python train.py --n_kv_head=1 --d_mlp=2048 --rope_base=10000.0 --bias="none" --tie_embeddings=false --init_std_down=0.00291 --warmup_steps=200 --schedule="wsd" --decay_fraction=0.836 --doc_mask=false
MLP neurons of a small language model. Each row is named by its layer, matrix (up: input weights) and neuron, and shows model dimensions 341-511. Each number is 500 + 40 x the weight over its row's rms, rounded and kept within 0 to 999. Numbers have three digits each.
A block is one neuron, or neurons of one layer that tend to fire together. After each block is what it responds to, as a language model described it from the Wikipedia text at the highest values.

L6.up153:481470491504494478500461500469477533478527518516382531518506518468513405463573462513525460523531510541540519536508486487557477505534465543512500501522461447534495519548526510548508521552473489508489505571498492478504506454483554440520511473482441544562517537520499518482528523459499524554464537461501509477505446506533545542529511483403517554519488547448543494497524511518499537552566506467535476485508468488522496540524452497541453481429551654499465560465538501491496517496491516447494475497378514505508495525555
L6.up221:533525517401481540467486499477615450572533448517463511501461550475439445565470537493521552428444548503477466530488469468478499420471530537472493489516481527485489518452456509536501525546502485540520500485618487538484462498475471591471559477542428483565526450522471537497500526536479561584527515449501582504482447476506555430510497538470512502506476441500454471518445515521598517434531495487471546461529537478527448513496503524406562577589591483519517485535444391524472492507486458557513529510500535512537479510481
L6.up503:502454486518479482486475503458563549472442478465530433537559548494501507438505504475468486455449499459534456553489531525468505464473498545515533525494429467516520483488517466476566553513467444577484554441503464512530520457467488503486503463599499512583478500427510432523455441502447493549465461593475513519570497551502411460420542481423494456490521570491435525467568489464493515491452532529490542521471551434454532523452498520526491492422494582460510511519500495471555529539378495431512492530491505472534492488466
L6.up585:515429518561487550479501520450623527508547475471460488561486528460518541506474534507511492476528581470488510451485490499561555443533416549498455522578475460517495547557423504539455488547483493498487509406530480518482509511498521497486526534478532457513542421516470486447519466506604439527534504534480515614448452491516523470510473498458495543426477512379478541488561579430530541496520459454536515574552501489513537541478482500456473434453532495497449536465450468483569478539422611480593490478507463510529480519478
L6.up1250:585459489510406412450526463498504487575541525421524516513472492532564483449517539503482423555529447462473519528466477436471525480487471488509468510472459492521454456485559509521514517532539510534485475505557434573567520527506549443556479554532536492513535472502512493513465452548486543557468480486499498504584475566456491556478470540539457594550520547444485544478577549504501446535500466510448549549471464553488507528446423600487481484540505500476441544454599514476534549446441519506413579528541436538538489473480
L6.up1642:530457487479452577529538519500485470437478420527511475496540501475512512488501501507481407462420459454577511479482476474485468479512589463490476514495515490470461515523503474542455549496483556539499467451470475453503476482428505485448579477484488537462454476513479508559522537499492524523509473531506499488538448436542464545535555487471535499442512553472487526473495495568495467462586496511458502503509509518544476462484523466472529518550542559542534540452520487557505484545533509502512541492462507564527501486529
L6.up1785:523496475523481510583470438568493489488556492477555466559517482509514542504501563519509507523499528448499506466463473493486437492477488515484541517494457456521546464502531510571490488518504466478485451491476469428577563517502541574454435518636594484509547511500488557483553511437464479534516478388470486448421464602505519496528494515505473456486467531539448501512513509531517481506495525543479487526487543526480459483405486519522544472523517446497533619474519515528539521468471562541508517510527506483528460438532
L6.up1938:534582518530506518439554470508510538532535495525530595549472439509440456516537576436542463527498492496475497530429492487462483460512522498541502518516438505498485537368503482597499480589494391494470530547445468529525423477463496509466536553514512448541560490487591499437493573504465467563491493547509445564547436541429480426481513464488530453493491526448466495461514463534473583422475522539554416551487503530517474446498513505510473520503521494510529509460425475485512552502464488481531508475509507545488504496532
Pipe separators and punctuation after numbers in football career/stat tables, e.g. the | after an apps count, decimal points in times, the + in 21+2, minute marks.

L10.up293:521495517494453536411548457507479453573515526422503544504518463469549470533438509550523493538580446505477495503508479464500546443515487485473540551473450490514518458578547526541521496546517474533481470511437485479533497504450579480519567466450576477478518474513513425437430485474523447514488534546537507556553474477573504534470424459523502536530534460490498509503524549492520561478470459494491459529487484439521437481395457600533507515510486493482489545505555427489560517441517465443570540501517497472463462507502
L10.up1514:495394522520472518505437545490543490576588512486476566524521481477453568485502474581507530505494550532515461436459422524533434527423536497489494443533504487504473516467551514504472475503516449488541520506446486526560451516479501534538495460397497561499461484518499460463443474528462507505493474556446458628471463508520496436490508492488417463501486478537520509517482511492457514499587489452531491540487535454437612457547495507534467480489526495442499532505484556470501580502491517500506504433512513519465523566501
Function words and modifiers just before an organization or place name in biographies, as in signed for, joined Belgian, with the Canadian.

L5.up268:478521500463519514515526482412503545463453463452459479521486563546500480558540480495529450602498448462479526452503468444474477491520456444499468496474458490483551504476475545472489475458480516517463482488550443508553428505580442485408504496455457511539456479470483495468500543495450507567517459541495495527489459495584516494506508444484487507482507528493504510510594536503494514531434467562490408459548459506536473513514490496558536501513546507457445485466533487581481542482508439524550537420450556571528437514414
L5.up1006:517491492469547512499587533565561555459483481522475438513502443471456548411503427457496513498515501464500498479503512471499573525492484467449445532496510404449515439511536450485457433453454489541534511482495458550447453513603528456453519493483477460538499576463476511516509567506499520376419452493473483476458502473571491509466413587527473564484481541481463423456521537451545543537546483459476506438492486495401583575525391457561491492560541510509463529463448541531491523505531489499493431478563510472549537450472
L5.up1548:562501409516466464472526470457506520466445530495516489485496514418543546470543471491505540612526477519487469415582530464469551461463482443439506459461501475451526448493526549544575523462466515530451501498538468452530489560570437459418516493496486497558549473468416487555492519559491527526448488531515427467532466471508481530530492493474482499455516572577413443542553534466490538517526454498482469491462553517509537489494475524517465472539542432549469546443435450528523505489445464536465570410492556476502493511544
L5.up1869:490550485500487532516454486440564434542484547483524501452567445519520512540465482548493488494458530451457449480490502458495479474471512577493508405474530478452560459503551575493472473491468533506544537519517535468508532469540499488497487520533398387493459481458446550465523495528479562488527546424567531519472540484489508586509445535532552570526526526475474500463567506503505542550479509461462558554539546581539526512492526556446434505478503545532474512555518527496486485495489468566439486482491584431498481504550
Four-digit years such as 1965, 2007, 2021, in citations, tables, lists and date ranges, often after "(" or "|" and before "–" or ")".

L10.up1718:516467451592447498486436505538473543562555490507497543526540490545543537517490503461464437511455485413469505481479436446490496487536460493510497493507551497460547482435510509556513442545526538452473526506563552414461518484514503518511553478507416468552511514489498496436490516535500454430595514522524463482449447527437540521480496447518524471528514539512419492556528556458461496493514444501527471500512490482481492530503538498434547459494513539533450486544455513474466518481505498558444516485461495503436468503458
L10.up1957:548558545542526469455561521511417482554521509566526564465417445490541588521478531460519536579458511430575572460424473521503439458499472482501494477486466555531523497495497452489554508451503519475526534424559544490478457401485524512508520523479445515469480450513476512459529528480517531516452474525496484442512518541487458482495479534538467461556445514555467519531484550522530524494483453524520388464530492522511570494494549392490491437473493478432579531421477552479504542506501408462431418414510548473538490533491
Four-digit year tokens in citations, tables, lists and prose, often after a parenthesis or in, e.g., (2003)–, in 1997, | 2010.

L6.up428:557562457510496467488469431434467538534504439440422513533499510432487466507537452511539484500555471471541454485458478517516591470487483464450518458547490498498545493574469450557470525436497462468517578567505510484511436423569482434515491475568478452552509519495476430505571576459495454514458515512457488432484528447476514466454529531547519498469532556477414525544465485532494457470460444523471555515525442513525490396509537502594550436439487435495525520487506552589470454545523459539478480465479535526472485459493
L6.up608:512448415517493408504551554492494529483485556455397580482556501508479542481572530471529520529487546460537486489536514462523493490495460528485469441521470499516544438460512506492515525492493504539501639490581430494497448483558498444509520492450511482496430525523502523504491535525533570471488504468492434542515476517450547491516547461478473535506500563473440494516516512490430491500417508525541513494510502527541504358473468456514488443436510487427466513456548653558541494421530485517561522500476514470512507532525
L6.up986:507524519526529553482465505529479518512497497638464509435488567523543474521568401555542528554536435490486544531530500446553555485400510473484501493542489472482583495414571528519458498498470505499533524420546532501525533583606487465464423504510520484535481504560537539498457527523518452532469401511522486459505484496513549491502513571544509504513466570502460464537542561550489481508429454525466488531506540486466444537418523468433481563500483399511496506513453526597526449573509507534508530486499497485518510502463
L6.up1332:560534414556476475442504403557476447531486479566537476505528454492516500517497514510459475539488473467483470467412513445545447502510468523456449462551565534489527547494470523512538499492442506571462518528537526494496475501582521449448518455518453495582421456570451631460509522494513509570499515469517481564531571562505529514525511546510514530481492575517500438486495512447523460492514505519533502478511520524570422447563478388488461485477457489423486602436516525467501533458535454499565579449500539476510482500478
L6.up1358:482546446414521485487490452501514537497486522542447430475444541500480469560552497500493501645539450478488501469531485485487498380528461527600511526525510545518568483537547456572512492516482545464458479570459539501597541496514441508490484480512563539548526523492543481497507454491498430494444532517454502548526437451552561477501570575469465468495518522511485418421583498531529519490470572515589429527472478479470506559403479491480530426440459552480469476468511457439478531549454531505512534500491538457500457508521
L6.up1677:545480446513460467473520485438513530497422443525409570515480479577500568592557442434451550506455450503545543502558411446501420515531523452523416458514493470483479499455550473469519539475473547515452432519503481480548429567510505444489498491549471516459427532478521538429494517520525467439528523510409523562492540481429532491540507520507499475498461575521480516468544541480487551463403525474502469483580512497511447505427445494512483455489425504514439530474482486467486500581533478461463503508478498528491535533487
L6.up1709:547528445493449478429502579549449471457447477514529488531534439466455508500491530507469422447463579488470415467464477516495430505486509492525474587467520473533521443542511478484611535516516457504522582477573573532490456503539571459451516468540454483538542520455479452468501499541499542484518476532517507503454498589473461548420518484418515539447546512589474435471486529498516574550521481477528496503538484526529446502446491554501500424552542450513569482488494504576505510508492549546506473463520445500457475479433
L6.up1781:485517502596471511437459507420505538490504508522479531501554516426480590439557496569542513517477539550473501424464525523530472482501416501458524512540444494480499547517490500511591522559438549507522548494531474522504519460422502496518533541460490528533529556500453537550459525529501442554529513523528427486464441500515410533520496479591473539470477551452487433524508422478570475441440455512489458489519506567429556552518491531520502451538499447602521524418515510532514501506507456453474543441516519454580516531442
Four-digit year tokens in running text, lists and tables, often after "(" or "in", e.g. (1928), in 2010, Wikimania 2006.

L5.up381:589515467486412573512522475502525455558487500480532500588573435472536514452475533494505444505441499550433545459504417440490493501521486475493501537518484435478472506507619514477489488543473454503416515430517474460497471522481544521442516488445555568451460449502536472506494481506496609527423490490468526475590456536513493483577477491611533474505501540414488477539515463526545509511519469496495495474490536502504425494497527528527542478506517511587499573450474528449512529429515468502452557472479487491534473544490
L5.up1188:522487413503424549506489428506508451505468496458463491443486497522475411505530489507590493543506486417474544467516494485506501548513492435524499439510418484472469463540469487519449480460488493504469441477521539422485504516506516499537529530535501548492561477621472439505509488538516553525564489476563544490542515533496480552597531466533613485562528475542471554513474466483511464488497573547472474524465553505499527539475560437533448467498525423532444503575531522485523493446462515434460504560440480499542491536549
L5.up1373:525460517490498416426555461441446513532498562547531555471487490534549503526510459506495518476567578560494496488514435539482511530506523530588505488488482447495509504506492448538481463501501469468501550579453496456537532431442509527550516469473506461486574548540432500542513435444488479512491480457497524513495447555551494496491472508511477520445560556421523543499554441539558541564492463472503531458471469471576588549544467489458544529560535533561466535490514499516449556496491533499505489530512500509484564548499
L5.up1828:476534443437489481457558412447454549495437470486499534544440522481522495478503464564471523539516525525525549571443523440491474462499491399464413503470483488483428560489487471550500527473462522468482456517527539470526554465546503534534520497513517485428471524539495483517522428537489522583472523431545542490521480511522532503536450520494476536539490467444498506516430527516489506539529500489473470513499465479516544559456494538451496457532465505501548521579506550536446503497553478553525484455539488516582576547444
Cell separators (|, ;) right after a number in football career and league tables, e.g. "League Two | 44 |"; weakly, mid-word pieces of names like D-agen-ham.

L5.up144:490569528518410450488489530505508565583509544482509468557490516540466481468521551555569538527550497430504512492451544447492446535515547544493482534474463391510521502510496516510472527479497449481439521551486514519478470484471442470503537460501397453483510545510514553503459505511606437490531504555498497499457470467533461560513527546493449522490484518448508473547479555548485519472479491514576433525533528464527547486501522478574410537411523484438511617509464387512454499438537526437435500546555503565562485473481
L5.up595:480593487532437535500495506532472452493471489438513497544455491533496493528464531475489526505496505527511399502489508567525530486566469587515521502441502583488570478484498507512471482509499478504578466494477474505518529568488503458537474399532485550443503485544442498562515527545453506559499503482523544525527474515503541550536556453488518446500493516503576475525490556482545544510511408488478551503599454530499459487513549527541521474501542517500506483550541499462497501562533505437521482513504497455484507454526
L5.up1365:483519515489505496467469482489502485473491486478591533509544485505537524527457478552515641550522495523491541425570483493486513431556438505507505539528524514481518517498511457487513478524482471434482465550467481479487506492500471497409452550542543490450503534436550456549568509500475497410601537494548460512514466528491515478547491518467548504508437525487505535469546497478443510541538485497526581506507436498513515356526430494512456441547503514476477489433520475532524555465497508514593521511464481475529476450493
L5.up1731:523455475499541578459495470482543508574464462502505445480465485499474503513513519515489487556554496494508488438482541507531556362549467515497532461500554515481479492452517524537500494464510506522503492544514464437429581437505476500491469438564540529504509526511535448492427492537485445563502544454442513441484520472489523459496547544517587523480415449501513408515492508424587469481529473548516458469488488527521523455560543529465545435463567514522564455543412502482567648497490530528459499492538589488486567462476
En dashes between numbers in sports scores and win–loss records (41–0, 7–9 record), plus table-cell pipes, and weaker hits on words like new or former.

L6.up24:512442532462471478528505435464413492495503500475495505512464496384517448505415476543522555462509464518485540490561600478561471473460459580451530480483446547523535490501511475506499507499561511486527493501484517441469506493520505545444482468574445498517524535455481521543471543542542499521460551519454536534509417460445560536519513469549565459536525478447539490472586444475464484530484480521538528434602532504523464436521492496461474462425475491532506526528515513497464493530447555514545533520511586544587485462557
L6.up129:465486468576510524596500492534491510517480465422513448509442595473540517574515473533481581509515482513497513487509522492499490545572424507440522570548470487534463494441517472487493490470475529484498486507547546499526513502405526510431563532476518432520482502514515433565450479532508551504541359488520459435492497491473550471538512524451480479542481489523479411459532450503540496541500467536461526509540495486528500486482490553554538436503446511438488560505452567514530461482488503489523452512554495474525421460415
L6.up317:493471564449497499466513496521497527523459564530427559408529425442543483509491456494549493453560532425526446551455536490504519403502467516483399506492480505418471551458458514475522476572482476458502409477442542500466538466541481520570482510478526464471485505499504494502456539443525484553487539532430526520508531555551487483545497488478438507474452453520519528418464559491412569532511530499451387551489396542473521480493461507532496401493494541469544462487526535496418438441524427558495452534447508492480518505521
L6.up449:484532598539567454527457539506438526509474577442453500489497462494534513494548537498532551580580463490575454540480564516518472532580390517469471481465537537449448503535527436506536495491522505460542482553420553456490581502468426528443563537573497511521429496560507443457528485509516493482500493478512521521538535466528537515495550506442497474497508510465593467492532484507536517570545489496533479488543447508537493507483490547477401421558576542545478507512548514557486527536451539493542524525554494434529498511503
L6.up1028:526426514572485518479480486500515457540547500513462478516424537480474514402530522482507534472570458553533473459519555496462420509596463499511572490495538510515472517494449551557501466481500498481489456474448512530485493461422508545563488469529505412447523511563532525577419488517558488504474483494449444481503515469547493554495453476502459573470506541491560479516565540456507532513560528436528500450561484435502596458532497644526456443561517409538414568467524494422505515523462467495412480502531479493498535479499
L6.up1046:495479454556540517563509566549520589554542493493495484524459454501434483473526559495461492477483534501493471543447501508516517515548481491494536498492514515466507517452480473460529473456487540484547514462517555488495518540521502560473504530506513509499557530512442536483515473455534531460559552502502583479496459505466497524512416488468463521567497426445496456517495560503471519461497557485518503492517514531411516528581497473493415555484505441548473474441557479472512504569468433565514523456565600535543541473456
L6.up1213:494520532515549491527479526478506541464531510476557493492428397461535500553488536484497577551534529540515432490441526462497501536459410590515476516477554445565499497505433463488417504477491548513533552546495510514520488481478510599366462522533513521498511472511539442577477441542469474518509436536566493530487496545518514489419534468500512471584494532489498415495483454506500476494535497469483487494527531482457484409545492580459484487446525523515473467396503562527425539509491509460514520536516541554501461467484
L6.up1399:500543431546474440468506480527458550443476590514488482469471490498463458459550522492504575550495490474505500514495490450513485502449473495472471489564560463519507493459477463505433517425511426498485552566448546453468509571528523504474537531490509506537525556443502619557501522500472476494517497479426505485479509504493482466498471527505511502495530499473512524532478529439609482492474546520547478499551557575481486436562532480542525483574450485457470498508495466435531481543485505459454496508416503486582444516451
Numbers that complete a ranking or league name, such as number one, No. 1, #16 and Pac-12, plus end pieces of multi-token names.

L5.up599:488501429404517485507490450547482482529496503454531443565552493487548443472472455488460524561525567506524440507538520503537518490507436451515499585456519394409484511545503579504491498581557549483520455452422542524499447502480506511431480508515489531438498527560431578500452547518446521499478509469502483519492426503505476490529478501549512480450560530486429474567460519479453427498495468490504514501493459477543482523527544540505426457488500552492504505508535539553519546530563470558552550452464460503487504493573
L5.up847:522524495467497413442586499510500544481560504520488503560580430556532487541483548484437533453521533495552547422499518470493473526557523512503523531529419515490539509491484510534542526475432477533472505424522562441479504487505496506455516494428540479576473513517551567560499495557419527490474490459499474495526480564467478429458478518464463387547459633509497535481471501446484500467484452471515513484439423516482584513548451515456490517474493500506528442554483487487422435444497471460566557485547455581542480505556
L5.up1847:484481482457517407460524512514486528446520505480512456422474491552523467556463475449484430548442447503493534506506484545466487531493438497516464549455526498451535469523516506503449478500495526483358551525509514410518553528530597548507499508464448477506540510479544454458461544468521459534505451488463476539471550481496484559517563517566569474527506498488500524562456483526449495459526504539489470440455402527573505410448548559484562498460506492436504520584594585513537470448441519465483479506547504467520540545560
L5.up1963:483492433503579492541531488525508534464491547473557391472510465415509485516501459506549492521484518458570491508454492465491501474502420520527494472513478469463458515570524567524514470553454529530520527494511501488508532519525517563468580578486542586465389574482491519513510546494505588534538453514435492502486500448441508442545545507523443438494503496497613482475479511550522496480555527533508501515503515502475565505460470499475571478401435524496525515454556470478494514528554591484484584478564576524398496476539
Second fragment of a word split after its first letter, mostly capitalized names (Pvt, Stojković, Pinhoe), plus second words of place names like Mexico City.

L6.up304:490444541500479470509508537494472476525508493516484425398522456500496465597503420495486483563530521510521490505450508494547581455454445578482461457487477570397452479480501463531529502503436487487479543485452513479517586541443520497564482521491475529454422516462513481482496496539550497478532563521478518463452493560537531496532437540528512523552501514523496513484431485443521535498452455512495460524474487577523606513540492504521556437459485453445569515433498470525489514458446516466528466441505509504513485518532
L6.up661:493488476451561533516456447434503532509449504575457523494499586498519482541482495463456531566464533539519504532540505474530551564532543613571490501394495520505421525400505550534380462506546448510477573501609566473490562478558535451482430575570466479583553540485528496512492438532495523562550437430459497460454452475516520506488543511502471522486552488521543449467519515483505490504546524496500540493568513491457497541444562438525510488444406493499556467461497533481498478490463464487507540401514531503477525458523
L6.up669:462563461397583417504499508528461575546473521524477489472566481468560469569398478521541466484494517526526552536419474522512520495555441495507514514508507399482487499549466491492501499549467579508561536588517444472485576516456513527518488534529485488568514516507520507485424483505531496486476409503479561439555497449480502520467504493425550562552522538530520456501509467529463383453437492537514536478539424580414469526417533533458597514472501483553477493490508546501483466488529506429497468496516553525422407537521
L6.up1027:472524510563496545451488509485517547489475500509469528464481547574443517515529482470473463513547433483531540561451491519514478476508522466509535504437503500524469474437501549570531476436565460477527509545549438470494485413512563489580571433525458546512479505511519510505507550497467519512427400560468496489496493468505519447489547481511411492495430429490491478518445535499495536550478539554495447564505468534547567504559473471450567494517473494517490501475460536418472522511488531500439492559524473521489435503471
L6.up1353:524462492539497445532511442515461478468519504561509477462541491485557499553530464552503437521509485474510458463525467508432451562494554477441500507550471578490425561505498503444502489482487473517515483514475436521509486503468531459456522472445546517548526455474488516467450509559505518465499499507507467460442475486496453504493493430499538497499482453498489528567435493492554459520528541548438551489551488467525452538536496543538485526528385515545523528493524478507524500509486505550514403506515485552537518509498
L6.up1459:498483452522559530491501498485448490549487479501514489442506544517494479467496531557560531528502479504520508504512442428479487513452446401488530456487514473513482523474470499456414532467542528475534582520486489517531509500497563484474491572477516461423495405489498487550494409535557594526466459489554523485464498511451576493484499573429528493527518531486538548499527463488453496453470556508506445526517489537536546501585566558429530520562477442547481563516485571482520511476429511529470442509473540441519487558489
L6.up1754:581481482484525398488503480566517471494496542557554500472475481492505504460505458504448508526514467459441478486505533453555550514491549520547493539488497462494444488478547528514515522537526473508412551409562485400432529566509454577539516506532503497416392481510434462461487573493460509509496524433484501509575502473524527474501479523530504505510486488488536499434534519492462462438454569484611459455575481570439528525501446489530499488543538476483537497500524481491473492444447469473430462498547576545494502576499
L6.up1887:536472530448525450413502500489443545426464511518455418423465548531457448552478507462443430511486526456539540581481503459476493515447467495477488431571493460502458510462491473519492499562532474451521503471475479431517549553475603444468519593502452519538475533459528510564428498446481538512574572511476512453511513440428469477540523529500465538439418499511515460512568520505503528525505489431470448542467544573475537492466498451534462403515447514561414515504485535515548456488519505532461462436477541499467482584516
Short subword pieces inside a word split into several tokens, often rare names or foreign terms, such as z-ig-zags, s-and-stone, Raz-or-backs, misq-al.

L10.up42:528511452506527514493515487394462473541402497515632498410477498437488465474550456488503495527526492572458480613458594475496483502426460507478476451514488446521502407492457510519406530427504432496508541540517514476487497504498458572531430476443428528494499479533532483499469463517522527518506488516517527598488508500604455534483563444446520495517507448517528517456490469458493546482513452505463463434513438445556542522528504386549490467479559521530491501548480504517493502559535549541448507495488507517478483483533
L10.up1579:501537522494505464469525537434484566456524425468492464508454537492535414562443513485566468511397518526529579483477509448418504462444494482568515549467441453414513535427501508465456485569565431519551510501476514548483507452502545466498454519430405440522419504473525480471481502511462566527532465460574527455494444531506494471552522496512478464472492594489507522563498515512465539509586489455408442439501481534470521626456518465542519463467485505517517561536500531559544558524503566517523475523502505524418491489533
Verbs and adjectives of knowing or uncertainty that lead into a clause, like not clear, not known, wondering if, to see; weaker on name fragments.

L10.up343:466502546550487443477504543482568526474476468557498374475538518503487452480576479544542581513492504532493496482485502494470455548484502567567509493539528449481560484517459511499545500491482560547558515484471561447561523445587541510511588561510498524462451447515536518422432475442468543505508482537478478481565519513515486468501513508514464526516523527478506475485488461449455524457482476458381477521497507532507480465526567425556494530485570527548517476463533443513523505510468510533481542497459501484522493525491
L10.up1263:514442504500547432416561473550574516533537488474581462497544507495415474521511551512548487591515439482467467476564499445411522467496499531507510504563476518557473513462540533542430507508515532640454403526454526453501536476499579538473473489497512453511461554519507520511517516491466498501560493502554551556441499427482489507519432532489470519499520499440463583438450430492466549540478565494525509508526480508452570464489458404554487449512460471522490409549506568516524474568546445514450531508488530472405477489548
Mostly the line break after a Wikipedia article's short description line, right before the lead sentence begins (e.g. "Historic house in Massachusetts"); weaker scattered hits on table cells and commas.

L10.up376:547527543517477461541430450542518472512566581495523506510548485448492519438518483518537550538511422448493522513543505414470518508493493548502529556512531483484478444520409534538477496512587513568474478512524506536521528481550531505429529505593497510482455462521505474514491550438412504548514538442554508507456525597512495484584455527501514538508471504492473478533556513472444537476510479543460462517469474439450515487581453542551396510527461506465465469550383446510490492434569603488469485492460520470547462446494
L10.up565:483486548461421557542490364476514397511497468470488522453515491565491517475559514513518499523609518524480445474541476463517512451548491577524563518504504472526401580483421461545477477576536463463471506536502570548501533555538499466516449533553525483430461518458462486526465505557501505585456504513458476495514474457430437473542529511460464487474481580461458529532500527446464498453512426495488533523543575532458467469481501572469478575589489447538508497468479465442463564520513573531518486507477535521426497460470
Function words and score dashes in sports match and tournament reports, just before a round, rank or score is named, such as "in the second round" or "to their first playoff".